MLP neurons of a small language model. Each row is named by its layer, matrix (down: output weights) and neuron, and shows model dimensions 0-255. Each number is 500 + 50 x the weight over its row's rms, rounded and kept within 0 to 999. Numbers have three digits each. A neuron's up and down rows have the sign that makes its largest values positive.
Before each neuron's rows, "fires before" lists the tokens most often just after its 100 highest values on Wikipedia text that the model never trained on. A number after a token or word is its count.

fires before: " |" 25, "0" 9, "1" 6, " |\n" 5, "am" 5
L3.down31:486509492540487486548516462457493462506566560517530516444497467457607469543529527508541498464445467503575472571549549531493523590493588530627444488497475500553514500483555497459424518384512420459426520423505596584561449465646531542472494404509539541450489458500482420513425540491514556500419452501465540500483517467469482599509539539559466519392512440515517547569514622430458559458423431555485481504431546507544514526527579437468544491540489527508533546439519460447535509471535477525460503519605616443512498521430507481408479497516492498518508419431493439447511580485546412484544544529458449434574487456464481473475497477497519584410564572553325487513433517509507581452513529546448486440517583505581596500518434424563437462473503491555539486493598460520380494552444488

fires before: " " 80
L7.down627:605479516488579570434511447517499574472450443627496500518441476474439433441426475542557568489520452422472553521487470451513509507461477470514505534553443412449565530503467450393524498510546597529499441522608486453431490512521533504470480445534491456541473404552578491539528569485584549417380546537568429431577419451512551567476427560558483552436478490552497558511471466531484540481460528478477585586542511462531447498518495494428562425473498465355530395487514485563471526621485626568478555516427472370548511482449429492528458521546413492534508630481421568422479451548514480517482539457528488451497509455491510525497517477502495481517602452521471536497528506553461487572463521437518509444445489426401523439494518522540484482501453393557406477449538518451493464512536501

fires before: " " 62, " —" 4, " M" 4
L7.down527:495561425485499539460496526438476592459596495539489513541445453475497513476465509473475492533436488472540465569505608535524489584561570597444478598509551531555473501506476481625491487513542424517550493509587504496502448512488529392514588486496469542518540538498518505449482552453525547558457515513525574468522541538450457388448428480563460495555442527528486595513389467497439410549415476431506538572401588437564403557607534501520504546524594420425485580498442520474481511515523477467504429511499487473415563528423501509500483540535495569599541526589533569505649432547479563468475558474516506480511507397458467421409526394536586398497492481486466475419497469573472491529436494526488463516461493547609564475444538547488490424532473499468536459475516511550599503536432540

fires before: ";" 41, "–" 30, " |" 22, "." 6
L11.down575:485506430519465479470480569466537415388466482563486481559457555470406556541512565478567547501477494435467452532467471461624454471501458481474501447445551451550552414525510521496457444477471615522527434431482434430445479492514578430466477444463513523479541487519550386521461525520519471459480447457447498543485487542569511481424530507509598501592483527448480450441498487485559426537457449494495368399526546465589471482460502558474476499536425562474544496417513409629431549520417511484526539442412542436535432524504574512511507591425475449472450528464488470587476483476507551485502528533442525524456504528587515452446560527472629504547509380625409457486400560523527442517431471446527590464524488455495516576442457514575511487439618426523509468555572482491499497513509458

fires before: "." 17, "," 16, ".\n\n" 10, " and" 7, " of" 4
L11.down390:535569535572555515506492494458480520588463443361537509500527422427583449539546453553505484498521501464527484552502474454490477485549503483534521484519481475468414510456483523533529480517540479456493472568524464454552518531483509561436555484482514591545535470545462447528448407457589471494477412563488544554468464529443392461576542507519491472535561474469537487527464449615580439506502510495413512514541527521484464602458484492468473485466473449429475508458369452442488402561532461495446521419473519450446460429456571539550502487420525572537506514466572471497549561473470501533512570480512412497533425559481601416569505497595515485532567528612464511465515589568464456531635457435502377448568480583457533617528599414478495419577446440504563571501451412549472483532411530

fires before: "," 40, "19" 13, "20" 8, "21" 6, " he" 5
L11.down454:502506535510530638486561522551469497587455454513505574483568539497467596458529496543471535495525516516496437470585507399461484514545536531460517454526529459513518506486514457579530430529412537390498504455510434474494492505484476550576536513487466484538431546583506453449527457512481371580612514469468470536459511470474494498453411551571415572537537473460544516520456546400529505452507463460583579464548504454506517473510533478471466513591509518587459507542519517423559573488542531516544509444461552448429511542465516498425464526534387496520446509502546595559403427472469439498464465483473473471516529431491462558598542420458564617476468466404455546495441478384571468415465462521452591494441594565504422563549443547561521540443521398415513423419396533474574446513464519

fires before: " in" 19, " to" 13, " a" 7, "n" 5, " on" 4, " be" 4
L6.down647:515494540474546437521526425457524510446407533561554432572479428546503506482474513539509455492427585449418476479493499419507528531471512470568417577476509498488492491517563514569486557449505544536454512441540555409483466524445579513463483398444477446554586580475474558542496523479422425483569491555530508399535474518499613433453495513491506529524478512617455544366473472594568488447463509539475419410406612502461445544373434577509481506546593474508524465549462561503483542467441565488433477480485513488429605523487508505442467564513582544522506486499499514485453486470521633503461477569597571484507440466471490562539623556478557437598569493479497485520410419449508444518500478525512447586560465524462468397498491465516473531416476437531513410446541484501498504508469418

fires before: "." 27, "," 25, "ill" 6, " |" 5, " |\n" 5
L7.down491:452439549449501471486470512564517502433467462538559508572468600504491563538517508451459456499416558481404423528636412453498526463453419518467557456515465506509526562495449481514413479450537497472545473489514381497438558569531523472437451535526423522461491537430540477591452508514589445497502498577571436411566498482520550521518480425577500579428492489404517459446529523509498467530519515463532464495467409528482511475458458390487501492481532595437557455378474515488475487503491492558451503469562565404532502459529497435441468525440532466491506416589446451517503487564469462524468475453485553482552587534525468640586497475596542545464473465508531545433449477555576432499530465383514515495473530492546586609435447560473469547523458561492422426500526385436447447619490536

fires before: " " 44, "–" 8, "," 6, "oci" 5, ")," 4
L7.down511:518532547462586506429494524485568521408521534555451492486513451578573512407492476444510554448475517534413488519585472418456456517469428555412473440479526499521382465583482493510505517539563422565485510549492478475556455488466423557464488533553577566467499420540526502505475579488449461483462486534515505451496492575555544490502527444497481473493417420534445490519489558445557454538546507488564559560491426462522456539506537509494476462377527528478427627568500463471423464473519559475531496534426435476503502511492405526481470577463503580507460480551425528417538649522581591487537509494624497559521509500569514522445513564437607486427516437526457429561498417510515484544487414535522377504440561489565556463528526539545443529615451508588474496385464547441407448558476476

fires before: "," 81, " he" 4
L11.down421:552487449423482431529493531553611466477479523467565474493565469577441494594519529470546463554442619525541482567457475492515446528571565458431464595457505446542574544401533480512449605515519480545444529489486474475522529490520503443480619514493460431483457528393462584515494501572424402511502461567563571429522449516458545440571542472541544488424497513423627519440505441516431514442563493438506552475395580497513401458433452411528442415476511504540504515511448461589539501465424512455502520494550466475494409520507557561530452566596414536437510545495541529452534500506547416515556512487560507487588503497438441523508497383505429436563463538503594600522483547576524536458493492465520534548475473431451430519421584443529540459527540521513465510505454506491537592519494577

fires before: "," 15, " of" 13, "." 11, " on" 6, " and" 6
L9.down546:510467471510532443523515505489481578467503551497531543469609503454506524523399452500507487493574593523459443573444548498498428488474495474518475458490446419491421463564531428466459534481530492448458393544544434430562418522525485458506474442414465489519438550415476437525422494486497534404505450466429388476548504410541434552389459428558450462467428536498586399501448514484499527523535543561456492486470530547432460456447416482540462488600493546504468515467519433530460555512511559507533459513472436441418574449477505589491539383509464438453532482522557503449487595529468586562478471450581452483501559565480546540448567521527510551511488430505430536440631453503526526470388555585404468491519595421512455559428525458538511465426463559504494417428459520378497514527477536

fires before: "." 19, "," 12, " to" 9, " for" 8, " in" 7, " and" 7
L11.down344:445483518462496396447497587486485497579496495507448497382504496511454491421439445512493617511473574409544482450523544510484534502541476554458463444492389486525456427480599610408481581443530482481537412478455387448489435513470504509455503525554502497459479523399615443477479407541483543507501539532500550548536439556534579515472530462480474504481547530538488572525507570460564535431483515494458547560606510442497497497475458495545548508547472555580543503535560528487503434536568524399615400437514416348450588503491424468440426498507454561535448514591553457541567587540578507600419493456504547529496450493540477498469436449514505447515516431515491444507508403437492507515526516522494494438408511531418572512470517527428527449467541407517505521429499472426472461460504434

fires before: " " 49, " of" 10, "ing" 8, " II" 7, "ally" 4
L11.down204:513561465535501481422473528466556522405480384520427556496523480517553426508420541463499534555452457600548488466485441435503595557524444451566483542598429486517492508483497509545500559504489522584490537464498494442521441528404429557557546446460466418556637465526495461532495539471448504519554522481499426552502532530509467561444521537413464509481589493473599616624507489565415537620493553448519447490407420536377517529452533560441562418467584446500486492394422477518560517513515527418483510558519463473528471506506632467545508535455504541550446534521492482471578441378537544473426465459606556506508510526507531440562460547533469477554438381431444478489514536525567536473555475518492530518474508502496460495500547567483444535483365466451522531491524457560512487493480533

fires before: " " 56, " |" 6, " (" 5, "," 4
L7.down23:455493483540511549441557507463472476502471553460457626550545598513448412479535500461476358503573450450471520544438573449409586444471377519461503462430538457503538466619470511517434511576513493394506462553506423484445508453581557443560392595431594446630489560434546544445477489470542584433454450485540508517443463522462562438591504412511420552455547501503481400437402430431575479580457486472552479478459542508541468490443445569475596442566561522561525545537490504494514446428463537455464472463455469429483508405502488544460516539566497464505522523520535579489509518479554534538529456456481519447489484474475526451499561535568439492493481537532489449498435486434531528465441461503560406515566507477424582514526502502528531403487521544475481561428527475527465522556504558

fires before: " of" 22, "," 16, " (" 6, " was" 6
L9.down520:474432431462607412510526547557494577409547533468489485509581531556571490567484507518465578524461426424498460504414584423508488561523485548444438563611526533424527525511465584522461467585430497565505529497406587506501418487592509463488492504537498440518496533563536485461508543544445525475483491474462537442477478594457482520484428552413502458558494507542454367478430550560422501481509601469622565459563473502436460473526484504556457517521581486511527485415530512480482492554522497485489555460551484581441468373437477520480418416600664501499494543554544531457487454511547501440408520415562569555454452446494474460515447442391501390468512494457499470615463506474538516472480440454504512475496603506524455548489468494520486535475486506542446494463419452541466528480441487

fires before: " the" 16, " to" 10, " a" 9, " as" 8, " on" 6, " his" 5
L8.down186:588635521557569530512535448522464463526430543533454600479545426506485560577507506418470405505575534489482530444481485355507512463484479457528508495580508520504545481470520407585491545511457536480505500446499422485420539439473456516442557507545471406513590538497484588596477592487397440546505437563530612469516515616541502462495564525511504453502527440524536565487573576563429477470469479464561499503518542493465559553439393515535552484524507461476493513447562491526478503475521472475553460540573537454456597513569481500489485548558613556563522406619532493417499559421511421482463578564500532459471476495518480432563586479433536476486521547485495462466495418435533532471446445532511542540532487474478473425397415562475574635490476430507525512471531412490518468542488538

fires before: "|" 33, " " 25
L6.down568:439563542515448524489507441515520594451578446534471512583501490523460479542425486537484392487543570523462481532553601533551472534533483473496457537503552550527409504658474454527530531459551518426571558470411536478482613409491494438507491478568452449532465536497484501491493497582466537443577449529497469473485504467433348522453504447431481442466521586528453460523478551487478473519483534493514512421500582499511518632506379557533534516502462632593318526544407467417504456507471521419513451512437464548508581529601448545470547541506532570472524487418514508445531459449493476499503424389461490449544499485482531472504556505539494428518515427502467494569393493471544464467383508484542471450545473489460540551562537444463532411428499431544479480522457490440523483528490542

fires before: " |" 31, "-" 11, "–" 9, "1" 5, ";" 4
L6.down629:456391476540572441491502531440490472487426478536554465518590485571634456510442428563596487465475583486546558515473541579536468452437541481504426472493459543533434446487406515540433437516614414443423450464572479495465431440440516427453471407529541484511508533481455515503462562597459568547457519519498544439486522492492510510529446487485517503529519453464542559469550515417496473549492508368584497506542584473519517491437340503515553431496544447464482517472435475500461574422391516449510584431431566446436468418520510482487479539520483467535473467434483509458517512555545480476493493618463532557464507536463461527514471503481565526518471496461478527532397471457463618569537536565500539507507402561452528457546423481486505473617442614466573473442509509531388531454456485

fires before: " " 34, "." 28, ")" 13
L8.down137:527444528493525493367507536544504570477456494550417471505467524490436467422546434552535553486484563451483544469506611442515521490545503553490508561465501463513422557540431445476503428514429500480526505509520545434511474511404543430557478481425523527443458425507499403597412565491522504469503500550406594545599569413485492576515463527493455465406567470559503473607510469423472457481476551504441527387555537566543513505500484483525440454514565601393532514489462574545531538530537461483641514554446509430512481445446463558526563460477453497396448506522520518391500527519496589475405453482495607502466628521411554529485534495586583452524420535472425495527500503513516550573516520551464529487512416492490557487495489533593487497443505482421400465491560483539543494588548531

fires before: "-" 69, " /" 11, "." 9, " (" 4
L6.down483:539408402517473573468438535527588590482501567551500540484471459431477544461530486484447552496375514550498520484527483390433623381459568493463535517493524508578479472475520488533452487484471479460592490545462456476438602573521468532480393516475444533526433476507546565559338601497526497497443524503483507524541510468464484500534529507522487486487487420464489504342503534535472445447420510496548468579431530455425504439527568456463440505496447525449520454511532425525461462465567494551557530472492522489515546517388516457520492539497478371527577495431473493456444471520454488561520499438414494567374507575374549470472521500542423579502472435526541489501564526496496378491430477553570570440440409522594513543478544475499461475433498502537452487480503510435431497524447447

fires before: "19" 37, "18" 32, "17" 14, " " 8
L11.down357:520459489508389505433588561521444469490425455469580416386572419488516553497454519522502480437493487498474503560498531579496486436444463470518588490461551518492483488503601570585447507488544422571467483525562480484403554385491519524378550515524539620428529474549473399465513516442478501459349539590486495418573532488532407487554469443474452593555516517402394561447582491555491478418425527485499456449542506503540528489534437452498463533483611443510523556536526501512491450493440488616492528448492397478543478523455551599564537493501477557515488520542523574489527510482552487461513544524530560443557476571475519502534514597424520513508490524584420488469494516501538428478489487452506522516454487490491475461438421502461455410491533439490620507548564512524420525532601523

fires before: "\n" 22, " and" 19, " of" 17, "," 16, "ist" 4
L11.down340:480551430521593552507517518496530520575506536540509557478643426522404531393412448510428479469462517419444564457544388544498416592513521502545505393485479507480477479508544517483558492516522503526496515535486539493533480485627448530419495424428556561540509334561457521494449586463519509510507508421485475438471554489609562557547520538452526533506463526536532588519527443420510525490458603451525596534518489467471477448436564450433585515474496546557530550464521542556479450480483458520514504447512468493408516585521511570469475452480544542494565528575457458561502466573598528482436487421518490470527504458597472619525535532537535528554572576471558436477474491513584393517560549624457538450466474451437553544524497540485583508488560565498497425521542449478494465550487537

fires before: "%" 22, " |" 21, ":" 5, "47" 4, " |\n" 4
L6.down275:581499464485552400523510583574475489582475448569463489559443499529488456484464435565438571447648518485457445495521518456414531506505615509567550503556369405426454493589504455508401432484530492518491479520446504510525380562563438523456464448498395513497497503409468505547529481532558448490435485408401460493579494459431507504532494413528562557461496425434536541491516469558502597541536520565505477477506513555559541536455590418477423510518519491498473558509503523559560527541460523509511515439595544493537396490491525489497532579574472497472450477440527533554514425443496508375455470498405425491474475528635515480533523528457418457509568439498481552470519492435520531524487579538552551547403564485424562523455478525554469523531530536462570492454464599487504532566494544

fires before: " " 62, " |" 7, " former" 6, " located" 4
L7.down337:467504567528484525473465536566475486445463486537437437484434565491451441487418520465501444411467521468521481426490501467471589459541501472429561539553476487484561560597588609468560437562494472500558483430557546490425452499413543472494540665450488519601468488467497455517447585534525458553524540461562500362567485549550451566487646466442417439511513531522551440408529423471511436494515492396443471449529450512576534494560480472472528547570411471476456442527513562488403488513491504508567483564458465430501464489624555544476493510531555496516444547579478529528395491496517544528473487499472545474505535613535388504505593492471421553470526502507438578504545438467501576497416510526525557535508550478548446531465478485542401556514436540427546465413464494527518566529503523

fires before: " " 24, " the" 22, " his" 7, " this" 6, " to" 5, "ition" 4
L7.down368:498514458541604506438445651534482468482543470535536514435513452461484417483482549479522521573452499483417380483556484494518545578392424444492424489497509567449556497549548438497568552443476576416549524468535526419415473484516531467479539555417538500467493524499411449473508482413562437497459502494437551554532426493475573480569461515483529462440481566448555452554479455466401491539495444564510487524551482490458587531547441547439521520575520418512515591465500549550447492382504432501494513386616475470521555498459595482524519425445571545548599531584410497498492493482546442432508507507591494552500528441497534532576537497591558485548543534494442503506463429569450451499559605546498539483473427464465550482561555571602534562548529431484508497477511509527416525460428527

fires before: "=" 34, " /" 11, "-" 6, "==" 4, "===" 4
L6.down70:602472465537520543619446521535538432423439529384495530442509459534505406463473456523396426443433569491527535527626456449593510646515463548429631490544486577505526618460443473486510470503500496542508559455518466513434505519476519567477395459555470431529515542516573441512519542437564517414513502521544534562462518483560434524475451461521497565514456426480550479371564494451539538517541437491472428504558511476436609543609455574499470503477508524468516417589500560475467594504512541535478444516507528471450499508494511492468485496551591539476525458471458502526423521563523439426532517574466425464470506492489525512468466503519444462412581502451381416539506524544496504461544505596502460446504514525636520415471514466495564503523553519483543434504452486517547491564594492

fires before: "," 46, " " 19, " he" 9, "." 4
L8.down126:578504449573492527548526473505515452460517435528542540527439497537474494411603437436531533528568477532393457453506518383384509450543479434495552525611552425459448591483611514513489488457495484508482583494514510464519553467497535461596558460500507592451389550497535547527473484518507560451508453426462495526511432414519616490568524402466483564490396477524448510513542451478482505461493511523493561554572501572514418471540430497534470567507495531451515447454586440569483477431535496491438512494473525479568437490498494548456515540541590452463418582545545502497445441484459510462416540426434506497436489504528452513567578546486509569394600500533550502603439454486379487519536489504418514542544492493576435431465628497565531556458526486473480474533510483492485531542345527

fires before: "|" 15, "===" 12, "==" 8, "The" 7, "20" 5, "D" 4
L3.down65:517576474519577541442500508533468427498500580495513460536452455520588578442456493493472486538496442481473478409430533441483528522477496578504570526393514529498561420513464440556484515488535463438507501462522515513575444401490540450474493503479502433511528501427528558595434571581514514547453447573497525486403442551481509434458468653557395479490509537388528497447523441461498459499478413441512524555507572503513516533459570539508463428452527522435491486526435519496421532524473486523562469511542458408552468440439449454556541583525469560542511561535545593524471463571489433478543576566518513452538575538392518447494545565471461369507584474483422410471511536512464506516570401511419495453552533430477543432436525604481571421516369536421505472460533484540595512484541470

fires before: "-" 55, " /" 6
L9.down576:534500540544522469551454457570484551430523541452431463524541446524469482496428486485493533415450522440546559549522521586530442467554424500481587550492575535459571512457472502457617490549494528557505574527522472571474482394486524469577446541479581518403506385613599455546450532666467480510480517518455460550445559560464540472507623466445470450522524568482537461472513509454470468458467544487429474457480483474564567459518522464437553475501494454490528506462558569565544432562533519590480443455503591437573436380531540537490492527474461510443461498483496443511435467495498486485463485529481399619408500558519471508527518452505422486504486421500532478463489519442576431478561576513620423541500468473547472422492571485486521457548511599543485431445378562503427452468423508

fires before: " by" 28, " in" 11, " to" 5, " up" 5, " on" 5, " a" 4
L7.down599:482487501444514505482602547399481519588503544483498548557521560523501469504584509564482544470475532476487474563554488488523504513482490475449487616459534472531506425496469479501566542556543513472468561481488470516561510384517498434505537490517579487608519430501522389555483559444410451603528477442625573536545407375596470408475536567478550574532613458452427548587567482473470566465406604464460470566529552490530460460551505466477484470469425509485516477492526636469555475584502487423516465522544502458445528420475475523474433464495494452502606565452575512501477447519538520570515409548556496507463461492544566478461449560458499507564540520448425529470457437486486485462561487549533564475479488476456426474472607542470461484589530550602459564520530567569383528473485468

fires before: " by" 20, " in" 15, " to" 8, " from" 7, " as" 6, " on" 6
L9.down698:546485564396486517509505483453463447545471523554497472545493563496541490451541444523573514424535479477495484471496414532517528414522497567490414474471463449519457516470526408443517432463336544508616495549432504439480568388521602482489411484518465490482480495500617401555453559532473553470436531539547513508504583475504466524540533464509496580471448458617430548469424529459541508564470393508455458529628481478547523616452571500459515541486516574594458460429461570471501511545486535542495535424459489486509482450558487492461559416411473430501460443487490482536501608554471551575481419482511452579550532474523398524583517547478525415525556563485488502422531432530439509445547518479505412461450552535480534496559478515450564495518383532506488496351453502506488469462507453

fires before: " (" 20, "," 19, " |" 9, "\n" 8, " |\n" 7, " and" 6
L11.down231:525454562426460571480503489469450503466460541514480527519527521498506513542556506506435517531530478538542460489431438430361508494463515478447538471493508586575531509499476566529462533483453543484521546482521576518475463473527484449506484563504581422564541454562478437469544528468532578535481472526505565557441547518483375637441524412524477501570525525499508500582441486476461555481507548509524563467517418529486469534529521505444462517529483586464537546541523533400446371522487472497540482531498493518401503443453502497513498605529488540504577456583458536474596470567559508523427412546491519429466585521478590361458524464433551491549446543531469480581457410442540494481498585506473619516511517508535473524219540516496571547453545506502561492535463452489504542597503478

fires before: "." 32, " |" 10, "eman" 7, "all" 7, "5" 4, "9" 4
L2.down152:498497534473558564478574553542422470490536542454440462541577431562602514577568528554526453472532524523518476550456531496393506554497543490487598523469499519453532460518551528453492430454591490489509475519484551535506465418430379503441367431526525485522486512420432465490454490475538414516425454456488459530491514399502578450497503435523417461444446478511493462442503560404511531619477519473495412514442421557526536529505516414515465492482563577512490433529530467435497534444553456493556435443406444466370512539514485467509456464505571500471578413517539375518548474512500525528456505527505344542594573493517462491499475557455462448430550404540587463513492440406563372535553557452508517488479451428542476497467496502519517563451489443519588444455541458525484503497441560

fires before: " |" 22, ":" 20, "|" 11, "–" 8, " |\n" 7, "." 6
L11.down43:429512510549541412613474523441417435408511554460548606536586513586577483466447517440452573492569439513523480427460524479538477423545428546469484491507481591517497619571456472539516534504482583461613508541467494435518512481521510460517535491508487452607510527463581618509510450519497507477519492562515456377498493480442616504510593556443536422494500479467405496479499513475512527580447478513419481647505525501489592502454494531420601552492453459521506536540594460558511493524520577427449528458535508511417496541489523451470467488466495507587504547430530449569427492429493484557495470527489485500494501519547473544516468441503482553540476473439395529520431486442478477348447408491504463505513549529514517517609597629557471520457500473444531466459439422450524529514528499

fires before: " of" 65
L11.down429:527477472490532635517497484447465482509435479489495517530491585464565446416552523467438461496460441477367495611495551488449580527434492406503533547507576524401572436526453467366430525552545497563543539514582507484489597469412523461497504448496504542499493505555573607561445573505480530488495526473476519460558476517550440508503460490512526397450563502491499606588486470473520579516528488445424546529524529459517460479577618602566596581534446538475421503454545448501548614499513512503506547461506509522601508481523562508512546465477560482476484540510583523474567518550491501384489508628476581513552636509505496457490559412489487544510494437479434585552519415521552504464430531526383511557534456530451528495458499577514494487509471530437428464490397501471511527519485481

fires before: " of" 33, "," 10, " and" 9, " in" 9, "." 9, "\n" 7
L7.down391:462547420410454420535554467454554409566419608516472485469522427492528495420572515535482454412567520514422510495539526454390499541548489609570436514460551459510536550545428500504521475469594543540518498616511491446468475580486523561429486496478463437493560449561522474515422494512496483543590540432491510463535530470466485425552514449473490518432457535524508495467480439539560453510529590522520460514518473503486505502440449455393499475608482405540582573559498541461503448477426536551480549432507499503550499470480456553522464537442425554478497508531547416469515552558556541389415430565455437540477453605554492413478475477444482496444428570468459413492425415520479460532594466472529448510619469451509490588459399475565477620550503476440537547548548535541521555552487501

fires before: " " 51, "20" 12, "19" 5, "," 4
L6.down310:470566475494389487440465419541471522472434486566505504552513536458554486471554559527483423436478517513469562509514527469550548521364528460468448446453479473589563523476485366531552499571546568558459547523553599494521529504493509529529506506444468545530539359527552466488548440611485551472523543526530520553511488577556464616505510521467384471511413535540549498497481449497501517500501440601503491558576534459448371501402484492488445420451487406454536529506478514492474495514453535525459539491462478415570516455464570476603544577480529540458461541492423559465418439485554514497446478386527456487486461525496438497460552484484506486519564547452492507446484505544655431511546432467488460461419525502428571430513456509533454401443493555449544450426558427453542377489436473

fires before: "|" 41, "\"" 5, "e" 5, " |\n" 4
L2.down670:433523473461442507556540569546527470483486426528560611512560417544489468447486483450409463480545495479437555405480468521552517500545547491456504434424522475453536485474619406571580588509527497455472562411551456529500517571536524456488424525510476479473458494477509554588511553501492600508401472453494541513520518438533519492514552533540478419388580422518492400391505470442505472447520455498484497487525464504535518484499479450557493525368474529515506464512473509607472482616459551455412520531541458527556501536479425434504511520550432515622540475447604520561510442537507500438534514561487522520511450540429446500506515499523638415458544614575467555518509429583484481573466512504528506542539492530595496519472518490461536529418482513371604431471507617562571510540506536

fires before: "," 16, "." 11, " and" 10, ".\n\n" 6, " were" 5, "/" 5
L11.down696:520559429478486445546508509481536569554480534369482502516565420489542463480547510588400490499510495459403613473535559517610546476469430434485489548409488518512552495440438561592544479547531433610435505495366411592481519518495493530478552540506538433511495454503473445490543503438502524439522394445502488535422437485478526569611594498547423497534436496586491537598433524511447519507525532504484501565583443539442508491483513538494437539372527528508466474506600511479393557588471497523476451465488488477484483393477448511455487498522504547493450514488511456440505488472429445597493470555448403503518524546470659454446496536515496474525463555492482545478479470485525490539568479562390635485480473615587510594472483469491485459441552512442465479526471511514521479541495502

fires before: " " 26, " the" 15, " addition" 4, " which" 4, " a" 4
L11.down408:600514359477519473574500490501518411527532528455515507568383495485476580468504440534512633507503527526566523531420538593501570516551487598491530551545565526482470521531564450451467465514579606489530584518533557459452649495562500506490543488409430529462494529501445536480542481527492515410458493624510549473414435466563612404469474509539485449521512531450532449537450474451472476434525471522444548588437448477531559491481456404546465461594439502552501558431507448470541498567525529531489494467493490454466410577537481463491507522551466507533491490459497486436530506552497576516554477595545613531559586565506528492478581522475577475485474484465558471454506582551477436558521523465598500512570517502420435504542526474498439556456448502436505528621454508534516382562474447

fires before: "," 17, "." 10, " of" 8, " in" 7, " and" 7, " were" 5
L9.down259:497489440610551531528498564493492575541463508493450518526495470511547509518526466497462510401532458475472492476461532472524404493469505531501441451526510434496498497508497560474486470336574506484418459602552467425506523534519488544469460511471536559504428502532499506505440466571481453438477547565518532403571425572482530459494515554593444481470432411542478434537487554522484528502529489494436478423534476556509457532510494460490466474592568669459482476474485501578449522423399487400461505581504522498487428420524513511425474488488487472538458500646475415411482522596450649517377505565514578598486515414539482473484593529473482472554537614418446483428482490470573477558470486581439487441503503437494527527467450438532558530566597443459432452458502430478525502485511536

fires before: " that" 30, " the" 12, " he" 7, "," 4, "ly" 4, " \"" 4
L9.down142:559438539453584498528492435457513534611534493522486535409588496472549453491488488509456616597496523608421531417432514430491503467423405392415492517556457430506504501446488453533512479507536517500517541513503492544503546417521480435456515450531479493572509463496513452604464526449370525499427492579502466510450461486472546515464388479555549555533436473376580443524544393544518425457485562474445446614513517475596558487587478504526550575499390503508524487464519448537510492505569524532480564482487459544543452446557575528492432379525455519468523535481507456470428463554535556491459587489523580424484466481523518509469552569487537443492546457458472469574433511483640473514464498487509545462467548535510566404401489510503510511507508523428486395515474463557611457529443509

fires before: " |" 27, " |\n" 14, "." 14, " " 10, ";" 4, " (" 4
L7.down474:467499508506497519461463524430454556555468518519518454400512480597561554559512460435520458514462590511443488422556508438489480583556485507466522402473425527469388475502434542396606456433537491433554466508581469483482582447544601444518472434498516484426461458434576403480465534480547492517509488532500529482512572525454544450363455536554429491515549496507543476461468459503464496534397422593502518525492396568496574481523414524491434596558524538400442435480442512456519573466549473562418541430593498518500432424531496512473530514513454496510470496472500478524423523454502466606551490572446555465578568537479475594515550521643474514456465520480455463533518540507557552471520464490592522497583526559510410515568549469492458535581474438526447417466494441445580526548455490

fires before: " of" 21, "," 18, "." 15, ".\n\n" 7, " " 5, " in" 4
L11.down398:509504499479541470414534557488532502523452430562461475483490508508621519445467413532535456530481459455523499440413408584544487509440494527458474545462495541425457572565534569496485438474544430547492433370501463492512561533523494490388516516476551586457425414474449490451468417528539574381564425523409449428565307495484499484539488466446452369441392492463503399459426571522538536527632494452510502508475479485468503528496561518503537524562564533523398514454457456498536475478584431582505580540533539528473479459504466558505487448480542537465439474599494404429429442420456464490455441533527489543439526477528595561520447467449504517490500462436565466519489523514517488567572560561482512494479539445523536521508400544496471490452494475402470443486529487492529490505500444

fires before: " " 57, " /" 10
L9.down693:517533501601457493499517452559499568501506516461517522502584487441431440451488472488579559486447535452476517486439472429579657485463564476498521474624469503553471484644453491535453586529497538507532440493531501538479603495489478403514458554456410470497451589511493483477548565541530569529519406518460461440507511483485514528495542418420422508488558454482601439445488432463454451459502516529449427567504543472599575541526437442486495557541523477536513420445472490549430574476530430513406538614455506488567563562578454556495548545614628407457532521470479450523458432523455472525461543457507571570526590512469548509532459490523477507551458496522385463524536481479503483492507566592475483462475505523573418583392521393463486486543507418490535514553520514472583474497503472

fires before: " " 55, "." 14
L9.down293:511429419490468419452430518450573513549430440491496472404601587541444511520438544496490528467492479510536549577552597547516548516479491482496492460438428513481539568467449538436449411626538437571480413542528507583466461435455482578427509459553603560496522502539507424562402457531560420474526494588569520521582483448548450525471493578493518540454491481542509473506511396509526476534495521579345435478543565455472516507549483550542427553497544449464535620526425428590465512488550501463492479397611473511505449474483469579500520427467495488520421478488403472544482456520500543541455496513485569587601429499542491510438581443525510491583460514474477565457453459537482473454541524532519437488497427591434550519484497518518584427493473510417532558570497568540469507514451513

fires before: " " 56
L8.down635:530403503508536594448516455541450500485396486531365427479489504502487496578465521450480442404504472453464517441477540552583463533507460544534513472439485626481585551487453505482439573537501564587477473525515521525485490423542434522494481582467417454443491541475481365430541484488531484532488522619525442469592494575398505544528457524389435445398576568464445576482494454512530503483427555570425543420562556452590538573469467529547495525508413573475480481538490544444534427568599460472460527469561519459530473513513464479388482477497458489552487558514457476509539499449510544559450453541499520492504505493539464507449508515547472452494582538518516568502552508454543465460521450483512511548489532531541456568549438559501427417481568588574538550561514534551615364416470457